config = dict(
    num_hidden_layers=15,
    head_dim=32,
    vocab_size=16384,
    norm='layernorm',
    init='normal',
    init_std_up=0.031,
    beta1=0.95,
    schedule='wsd',
    batch_tokens=65536,
    max_seq_len=256,
    dataset='wikipedia_en',
)
MLP neurons of a small language model. Each row is named by its layer, matrix (up: input weights) and neuron, and shows model dimensions 128-255. Each number is 128 + 24 x the weight over its row's rms, rounded and kept within 0 to 255. Numbers have three digits each.
A block is one neuron, or neurons of one layer that tend to fire together. After each block is what it responds to, as a language model described it from the Wikipedia text at the highest values.

L6.up105:091129122100145152146109145085173131121159147120105121101119121154154100141126126125139122124100143112139091138125132151131114166100170176141130120111138134133154171135130146126093109129134122108113173092108136162151100167124112084140151132129177114116168113131081105098160149123109079153137118110100109136160117139141150132063129124112117134102109143158181162108173144110114150116127
L6.up303:119107165137168150152172124136127100121162135137126117129115128113141133117135132108155176113095169137139137152188160145162125161172119096124113118130119135130130123119120139124087144115069071116121145104127179131142163138155135111137134146074166122085123125111054142148150135122122105141123101135097158150144115158115144113115118103129116100086136122177171123127149161128093124147113
L6.up907:111101107125111142088128111157144170172156131115100149110120128149137158181129115130144123127106093069129095113119146133125113149113144115138134132112128129112140136148142142119099173111103109108108126123151176132144084131112160094132130110123186126117125126145147105086169180167133117136121107116074171108102116147107108144114125093154159103096126133151141184118158142121116130126103
L6.up1016:111122170148133121157127111123127158159176152109168116103131127163136098163117103154082162101158122099119159148109119159131121151137145116147160155128136106104130147145129157122098114087139093147122158125115151112125140134142123117131146113075141096149138086103100114102153163095082134123138133118106130126166121123090126115079114092091137138100098112178142165127166141109130083125137
Final words of place names in location phrases, mostly country or state after a comma, such as United States, Georgia, Mexico, Hong Kong.

L5.up914:188082084128101104154175133131128122152174134155152100123115110145210093129134111130136117144128113095127111158144096145118123136108154127140134126055103062150143075129125144144092101138107116117122172102087181123119142146093124126104120101139129141091091122143087171123170177098122115165144105178095169166123136144130120135126112117130155096109121126133139124133150178113140133120139
Later pieces of multi-token proper names and compounds, mostly places and teams, e.g. United Kingdom/States, New Zealand, Nebr-aska, Timber-wolves, north-east.

L3.up65:151146119152126088149146121113113162135191155118164139111087126173144061115133083121160120155128132105146120166119091138108116154157143128143139114107110091152128075131146159127085160138140109138144148114108150142140186161126109134129132106104136120125096115135094092097126134105128134110130127129109160128136162159113120098107112091120144101101107124127120118111094156122097117129175
L3.up127:100100167143173105184162109122113161127192135141139102116127093148149130113127073151116131138154160119126147125140112144159081161140123089145155139093129126138108138161120142141125116102126120110140152094126165137093147164145144106162129111097123084120087120130117098094148137101124156142109127162102142108168117125112151108161115101158094096094131098172137171116152146138159114122132
L3.up171:154122114174104107129133133153142161142170123151127135070091162167162088143136095118151153159112170085139087133140128134112118107109163136132155143112139099168121115112135159166137095107147143113123160133121164097130120147115141126147123089070103122140073132112100120131143151126134136167109091169120123122152160122096130138098092105125088115068141138159155120111140159091136146114147
L3.up175:108127128147130135134141141134134113160140165149154137078101132158156122149162159139110154116159173107143103141109132143146146108145165112141164096100167141132093126132121140133110127116110119109080181095153127134110119124138123154132109093104130136153093104184100161129139134132114135139095072128119139128131147140128125085155110146117133094108110128158164092104104149102114070113123
L3.up211:145090168139135098123131141147113165121154121138181144099127136118130130145107139127126176137138178094131071136143149115123119144091093096132171122109122091139133106154143140119100149124140134082151171133075163120108085149110138120164113108114145097103098134100124129089155154112127132131135118133140167124187092136153141124165126099113093148155140102155179112148142144119119096149153
L3.up299:151121149097082112112115103139147187162140187165116116123102121126157099112074115138126182154122108165118135156132147140147062158128126107145146142143139161173140114115098141167117107129111139081128153128111172112121132171136170106161148107083154127144151125158078099141126125121125106170096137169100159122170159137129148126122091125119075117117089162152104142114126160110122161111165
L3.up318:158056153143137119137151126158146158114158108136143116148124116179158118106091095103140154146143150119134122142129129103113085161160102112108090166102144077131147118113133138141104113102190128104127186126113165123111093126125151095145168108081138128136104098162120098124131127163135107150128112161131110109168102140120146118125116144080091132112165147115102124127139171154157144132122
L3.up424:158097148110165128136125125102149130080139206123121138139121111153130086138112109136139119159147173094191123176172129145136115095147107110120142150134134124098105114117127101137121136105132093132136140129146132100164127117134116143096101121131112125110097117124097165138140125119109091166147107143097132103139128091096117107139127165149095135115181166162108100129136138099107107125143
L3.up435:158114119129098083121134082174157171129101124131140136116087104125165140108153085126115151106093125118091101160130114135106129085114101096142111179146099113120112072188142135137136156138117100148124160141115169098101128140100147116125148122089133107111112126116134149143144124122117123144136119170142128121151116129129125145116131131133105125147110164135148116148117151137180118133171
L3.up682:132073131164089073118121147142132146103144148140145117101099108120144074129114117133168187149132145119140114147139086142129132146125119130129131142144123096169134123134119160129126127127121123172167175115090172112133130132107109161128130132121134135138141091103103120135172133118105107108097110174106134110140138133110115124108075143094109104130118150175153105138108145084114118100136
L3.up777:163099143118162154149163132111145138176118141124127172123101096115125120151116111138114166151105156136121147133124160156116116151112125145139128127094127105113114104150196117154136097136145112150087185138132125102130086151082131132104092110123122140162141163172133152182152139129136176170111091138125145118173154134107127153080149122145120102095129123138092157142131144099126076112140
L3.up806:159064137158124138151130104156144149128114144159122147103112109106184120113139110154117161127114128134105103174162167158111138183103109109117104094104143099117125079137121124111102125136175128125079158115099161109131135125121140121150123097098151132151076123116148156144158136112139151103108087121121162128161106171113149135117133126125174109059151136175166153132188154105132106127111
L3.up891:139123113138112107148161183167157118112126140120127130121102101121146086122162152132147114124117147122164142152130141129135125109135112081142194135080130111133136087110146104110136134134150136138134123133127153129127115139115093132164105172071144124129081132089118121167151163156132154139139137163107177140112170145091109139090098097146141115105107091177176132134101113134130140127144
L3.up917:187100128166110119106169115137126134088149120129126122116155135150146094123114115093118157124133156096110124200113151152104116133106115110136113126131106135101116088119155142094091138122166131115110161130124146075121173136129136156159121104085139113166153116116111113114141142073129133116131154143114112112142092141089097135122137108155110115151129141189163126106097154144092106156141
L3.up950:146120165155126138122153156166129168153121128143133125117118118141164090147109136130124164125147139105124103197146107150117114092118146143116139133114110112157103147137123147090091097136135132068122152123133161132125113138119143156155140128082164148120108142138138088120155120114140131135097106158119112146133125179100125123107103094117120111134094133133151121099111157144117129124121
L3.up979:165128106132123134109157109143157119166085132163125137131091104109158097095094129141146181117110146141118148165136136155148118077105087156139164152112149116163137099078114121145097129123140119180163148129110154139115122178114129134133103112119139154109125101108084121150143100116109123176110146140124139135129159133144119142079125091057143144125117165103115124117094143126130136153166
The last token of a noun phrase or name just before a comma, period or line break, often in infobox fields, e.g. footballer, Norway, University.

L5.up241:092132163083112158124155137128149145131130152108125100119198114167143115136110109121070097114143116089118184121124144146135146136126176147143136157114144138101076141146115134144109118136152113071123105140136133103075121124127107119141113151104127110123139117134133131175123154151070130121125102126100087125132131136098148109134144149151135135145154126143112155168105141122147078109156
Punctuation separating data fields inside parentheses or coordinates, like the dash or comma in biography birth–death dates and degree signs before N/E/W.

L3.up173:123100088109154130149131168109154111062073132116161114135146090148146099077159096115132123114134143142110131119114169146132120111136102068153083143140175116144109116117139143137143151114146112158127108096143151118081140126131110130112119123163100100134108124113118156105143138130115151128158158075124078100146169107125096121168114142128155103095162122126128131176176125104132149114095
L3.up210:104160116111113123119130141154135107158124132142144128114130109082151125077127136134121141131111187178149111140131109127148105086146125067160126159121136174132123130136087132102139136125089101130122128095077092132166096120127149132126100105111117114092099137141128095142170176103102126096134120140098181118143148132130126123151126127138161120108105144162090139121124125098116147079140
L3.up249:139134118134155126176117129112165101141123102152181099129120139144129128102128106135155106164133163140150138138083142178171079079083089086143101108111144117125136108119113096144130167116100098107103110106119166062086138093132119090101139171121118141104132124181138162096155106146122144133122156149073127131121182146172101118118099097116082117139170122139120132153189142114105166105131
L3.up254:133120120135124135151109160128168096101139153128136098133152105136155123096079129165100116157152175197132128135124101199167114099109089093130111166111148128077125163085093106137126108142137113152117120113109120112138202082137066127088093124174150127092104134123133156109149149124108119109136119140079127139141092091120064112169094146135116113126118106125107124106141139068066104111111
L3.up304:126131105126119121109122121161147124100115164120112079152134132096104126126079161142117125114122151147150115107101096162151084104106125099132125164097132126145095103088137133135083102095113119156132101126097151100089120091154115131106128167152124122130163089125132163109147116186103135149127073126103167132130145110162112107125098105140115124132144188102128122080149132122142111130114
L3.up332:132110093146147154127112108108143073129102153127113101131102119107111113136072107136134155088134151126143143149083132199159072097122139107136100168103144151182127140100152149170100092086161107136144096144152156097128120136156143131137119096140127135127107101113129159113153164150093156186118137134108176096163099094157084125121118125087150106112116106125099138115141128126122126148133
L3.up367:133170119143133157121100116157163146131138126138112080112142142090137118131094148092156133114117171143102103150108156148137134105065146133137156130136139109119072119084121140132125128113099110124107099103124158139092140098141152134120108149165120137116157142153137127116148148117095146131165130146082166142127158131157110124149105094139095123141107096151093152122173126133128118087126
L3.up410:080113130106097108091106111123164106127113113109103079131134087085103129132112154138101160132138129170127114143120147143134098149111157137152137159168146123149113112150115122179129132120108136146088164145156119168112139135101107121072121136167150130126127134101171119148128127130099130112160150167103171143159140112152125141108146140106114120110131134163150139120119131138184088125137
L3.up587:146105104107123117117119075141123134078106145088151086130172094101112087104150169149164175119161167141134107159125134181152098142121121107142143168141137107160115141062122131135105108102121110128157163102098140113106127134141111117106131128158166145111121083134096117087141136137120133136140146114079150112150149096130073085136106096148109131128120149148131143111173122107101142110120
L3.up702:166097113111136135146148108112128119135081125108163115167100110086168138091110166152125125120154144112107125141103134176155115132106095120116111189117100112148101098091126099129123134096108139169091116095137126093107161157142125111113107096157153142098101101108126167103140140156102102190121100094113127096154132103158117094142117095087158147092100135150159157096134134096132122122148
L3.up738:157127098142149158158167143134122138086156132126102122134111134115170127077136135109146138087115113097154129147100161127133127127132128118163153074131145125093123096127138145125147161116158125095095101153090128119131160173139109139139134164112133122130122145140129103131132134107129099142125115100122122137128160181100139129104097115178149134130074134136117141114128142145108127080126
L3.up800:095113131168133121094131111115131164082133161126093072140133118090181159100127098164116128146157124110137106153111139146160102105156139106147118119167101151130089070168115133130119162096129108104090137119089124132099157129137151114120135133129126094141147110143166133103109120146112129119098145151090142093159136148163112096112107105121162150139153159161121088127133145127096077147126
L3.up802:180091102094133133159114104117133141111112116132150117119126125105158126109144140168130156133184169097140096121127131144167099128106107116125113157126154089169120155124099083106096120108139137117114131084099133143150110104143113123085104073175145128086084095138151139114153156148103089104133137144093142083151121120112122108131098095117132123091128124157144152098150133100098123113156
L3.up836:106123125142114074137144116130135138118083170166146091106135129147149103128128138124108166110149195156174127114076133190150103098090152145139169137134158151114098096113127121105088147088137088092098101087174134088101131124145149120110132123107119116147142094147126108125116120161120168131158160151096121118131141123137080111116113141121115145138166157136122105106125142121133081047122
L3.up938:125105114138122132176143088123118155118168103133098076100140126114147150091163121186099122111165142143129092128126142160182092100152110114161118108135096110124127095124132120124126144055139113121115115120092119114133154093159136102126114150147097107136157086179181151092131124132116183135135162130122149096157079156160091100119132133112163124135123123174100121110122149165110086120125
L3.up948:174154138130113128098186082121172147112134178153144102134097114134192097120107132119158147120131144130103123160132117152133126118146120098130134130132153157122115112096145131124103097146178134099156158127126165141163115150121118145093093160152154128156163109161085149145143144073118100130141150120110172150143142111099124138105129147135127120094165115148094090104106150091091137090118
Numbers and short entries in pipe-delimited Wikipedia tables (sports standings, results, statistics), such as 0, 46, D, plus row-ending line breaks.

L3.up26:098094154121133144143141152133121097127149177134160082132115097123155114123100136163133108118156110109118116156134092140160087129116076108162173134076155097173106130123133117146127091129129118137146116119147144088104116148134104125133117128086131094116118107148137147149144143108118158092120149144102162130151148115147118115142183110082141115135166110203120133141138146148152128126130
L3.up41:120117149120142105188169153121147158140150120168131107078126139122140109117097148131101107109110159142082127145133164168127128111151100127143110130125118110157117115121104126113132128120153113073133122095149169126096128104112119121132105133157137114129166141145133131113138114136141169150114137132106131112185128118121122121149152141127088099121147109134110187136147154145177118123126
L3.up283:119133123085134130135131128121151167131105204158112103141121126169168129103085113135086127151138125154104107162151120153093083105100144112139116149127147142121120060135129118149110111120118110117125117092169120144100101114125141131129139107140131121154187100121150125143134172164104130154104125152092155126149166118099125116070110115162104123062161104127086123084125144091155118116134
L3.up319:125136123116135139126138135143130141133082174175151117130118095151155093132111153196091131120139159154171141132155086137175116135084092149139160154106154114148125165124153190133091099136112109120140101101146161137090113090138146130158135122107166131107131076135128132116141126114098178139080119179104078142130119106153129116188173153100096120125166132123143158141118137101106124128115
L3.up377:177101102162125106133110116123172089125102153127167136134128128139150083131116113130138129088105173154109118121114105177150103104043141150154140154121147081124125112112133122121061096131125119141111131127091190111089138163120164138130097126144145140139112102129137116139155154138121136144141123140109124123131109109120088131158138144092094110121117151136157178095184143103150108075137
L3.up455:133138130177150141127133176113189078116085144164142112133104145174151106122115143147086130136137144141152153178105109152143091105099123132122129112075129135123128169156159159135112082120167080103132107114166142122103101115142122140121142141099137129119160101146153179120157118164116122165138135159134100121160149109129131120115126186144129138116128122111112124128100127100132117125135
L3.up479:112097118127131149146123143118122124075126136131132106109110111147123097130132125155124154135142155099159141123157178192148106124132100137153140128106114088158129153152130101112109164094139086056130111131105146089106130141133135067137122157120137101104106109138107126114150118123117121186154172168101117083179106128148125103159126106089089107124163098178098129131182147109138086154132
L3.up602:104132176125149131150134130125138173124097146164161129120121126148149095113152120144084139106133152122115150123135121154138114109123106158134136138089136149117096129125114182141141115105200141128182084066110122133070138107133127118125136105101129097133194110140160121101109130151077122102121161154121091141141132117134148095145115078109096115102158077156076114110129138125128110149132
L3.up665:121141153144161106162149117119146144147128133148147134136107117086143131112083124140124122133102152148122144161128114136141101137104118147135120136108148117168093176157126174139136093127105124091142116104136135101113111082122148136097110086143122105124140126120187141137152157139115170139131125174109167128161092119129138135149120139109081100140163117120112156105120143134175107122170
L3.up699:152137131169141152140146123104123113151089172092141111171121125087122079122083141128099136142121094161119204172163137156122114123122121140108135148109129158128152154131093133132116142112125129105132131121158159143128127156130115166125141141075180101157154105116137092169129114098120141139143119125100135141169108115108149123136127118127086093143126101155155116156127148108120110123096
L3.up707:119117125115137115127116134097082150156142172130126080093122085095146114102104147196068143136137165152096123188100108158159070147137132160159170118115118159128124117180129132141091109118120082125135110125149113100126131150135090133113131134150146119123159089158151127099124127121124163105114155136100164117136145159113125113110115121099112120127112140160107136112107155105138097114131
L3.up795:127118121106126100168155169100140172142109136129094118109122147160154063183098153155091132138147097176148153131148103139128116101081149146141166147140129104087136119119156131124100158140140108149120126124130135143122137143137129096147083129144178067161131111157126096170122161175042141134112117136093117108145122128136125098149131104165115144097130091152116129072124151112150153129139
L3.up798:116102134130141101138131089116154180104134177153128134148131147119171118119131084145091118125134139135076135140110132165162118134139087131141142142088120136113127085153082155143121120121145124101127112094146113113103151157123140112093114082107129123121146121137125165142142164120108141106107145113120119130154119167125139130107130090129104131125118115169116151164140154105166078137192
L3.up922:164114135142134104162124097121155126118145173114113134156175133133172115094112087138117141088119150155091157112126144160133142114157091138144108154135123129126124108148122144127129135119145090140149082107150144122067123143098155124092116075160128117095160116136147157147148140140099129123119168125144153132154138104111122123134120134109104156101140099114078162158126155111177110111176
L3.up967:117110180152155129156175109155147168178146141163142107136159108144122091142125148134078148114125161134094128140131129179130127138106115171119103145160169111115086177071103146138123113126138125110148122093134139121108130093130129110109058093152143115132194147114119121139125138149098145145102131113113166135152133126146119106100088126102137130133137118125104133091125134111137150116131
L3.up1012:109135118094133147148142132123107136119149135129133106116146130104133099146076126144111126058146158116104127168112137144156123116135108143154131139107111128141135152131091144165105085124145105083150137141123152118099132118120075105139124148154116108105114127144129137129143150101128120112052143153114138124177118128126129114150165139082116084096151125166120137135125152126152131181170
Structural tokens in infobox field lists, coordinates and article headers: labels like code or type, colons, degree/N symbols, = title markers, line breaks.

L6.up609:117094123121145095160111105118109151099109145150132050128098132108124087133105110188133139130124146128141136101137116190212092159141107088145137122130158096138142138103105125134090128082105111144140105103154112110134183119149117096141114156161138139134110068142124149089124120149076111156132119126108097121154131112126047120128091104106160143128135100168113115116162151076128119134144
L6.up893:129120121119128137154117132115135077084077175144101073132118151090139089138165138159127127094137139131156155162149137154164086106116129111139150154103165120151109088103132094145102144089113099141123101128170155119110166157164141099141124155142150115135147096118134138066111124132096108165140125144124125107120114119182100122135131098103148146126124124167150088104196135101113147152099
L6.up944:099128160161122158120146126101115149150121097121142119111137131147121142139114075137131156164136147137133097048134159182156110178097108140132116112100148082119145154141144096099095100130133146129112154100104144120170156085140074115148090108151140134154148141143108064050119118142145120161172099141084115120111132158141092111109104129164131112138123129106161101134149151113148138151104
L6.up1004:153095094111089089193118122159173091089086082144165114125122110142144091120114105163134131176126123185163084115124139177142124129118085096141117170148168131132145154111127099121137133114119106138105126135125151153139158132110078129084058128143094118089127118153117120170162131111112117133126132153102120100148128109112079127163177157089152115137150138149162117116124151088128142129112
Last token of a value inside a pipe-delimited table cell, just before the closing bar, mostly numbers like goal difference (+34, −23, 0) plus commas in dates or score lists.

L6.up0:138138111135120151106133141124140127099150192137138123123134152125149094136068179156101098129136158132131195152122161153117063087097110162126088159081152151128140130122112181105091173139149119121133115088114140075069098100103153161095137121079131115146149086131148173153113154110127160102109158127119109106124153136117178125135110163152121133112147121117122131153121151119114122107138
L6.up35:145137167104087129098132098129171091142109162121130143141115096104203073105089151137088166090138135129092137145115153139098091106084078124135122138099092166161125117114123120133137127121122104125140089081181146116070120166125150149118101136175140122143112115151124135143161129093106117106137176159100117150191131115147137126140142130148126125124159112154131145128125149101138128098153
L6.up98:161130128090130122121108102100144122154128164153134149160095129112189095074123156140092088124137133150124145159105135153136093138099102155146123112105154145115150116132107145124147124152097095116139091085145113117102114136139140125092117120112110111154117092146172117151184133111104137115088177133127120137170133142144147116105118143153118112123131099130111157155115156103147109108196
L6.up760:103118115165136132126115125130101136123132180103151074126094169112195120118111113201134135104135158114125108149148123146152090108108117149128157126121164096136101107113085150126093145102142104102113100126113144121093152110134147145111097150143128140132148089135138128092089153107120134121104127148123145107152142128139128112096149116072149110134147138198090140133131140094117087143148
Field-name words in infobox lists and table headers, usually after "- " or "|" and before ":" or "|", such as code, Religion, Turnout, Score.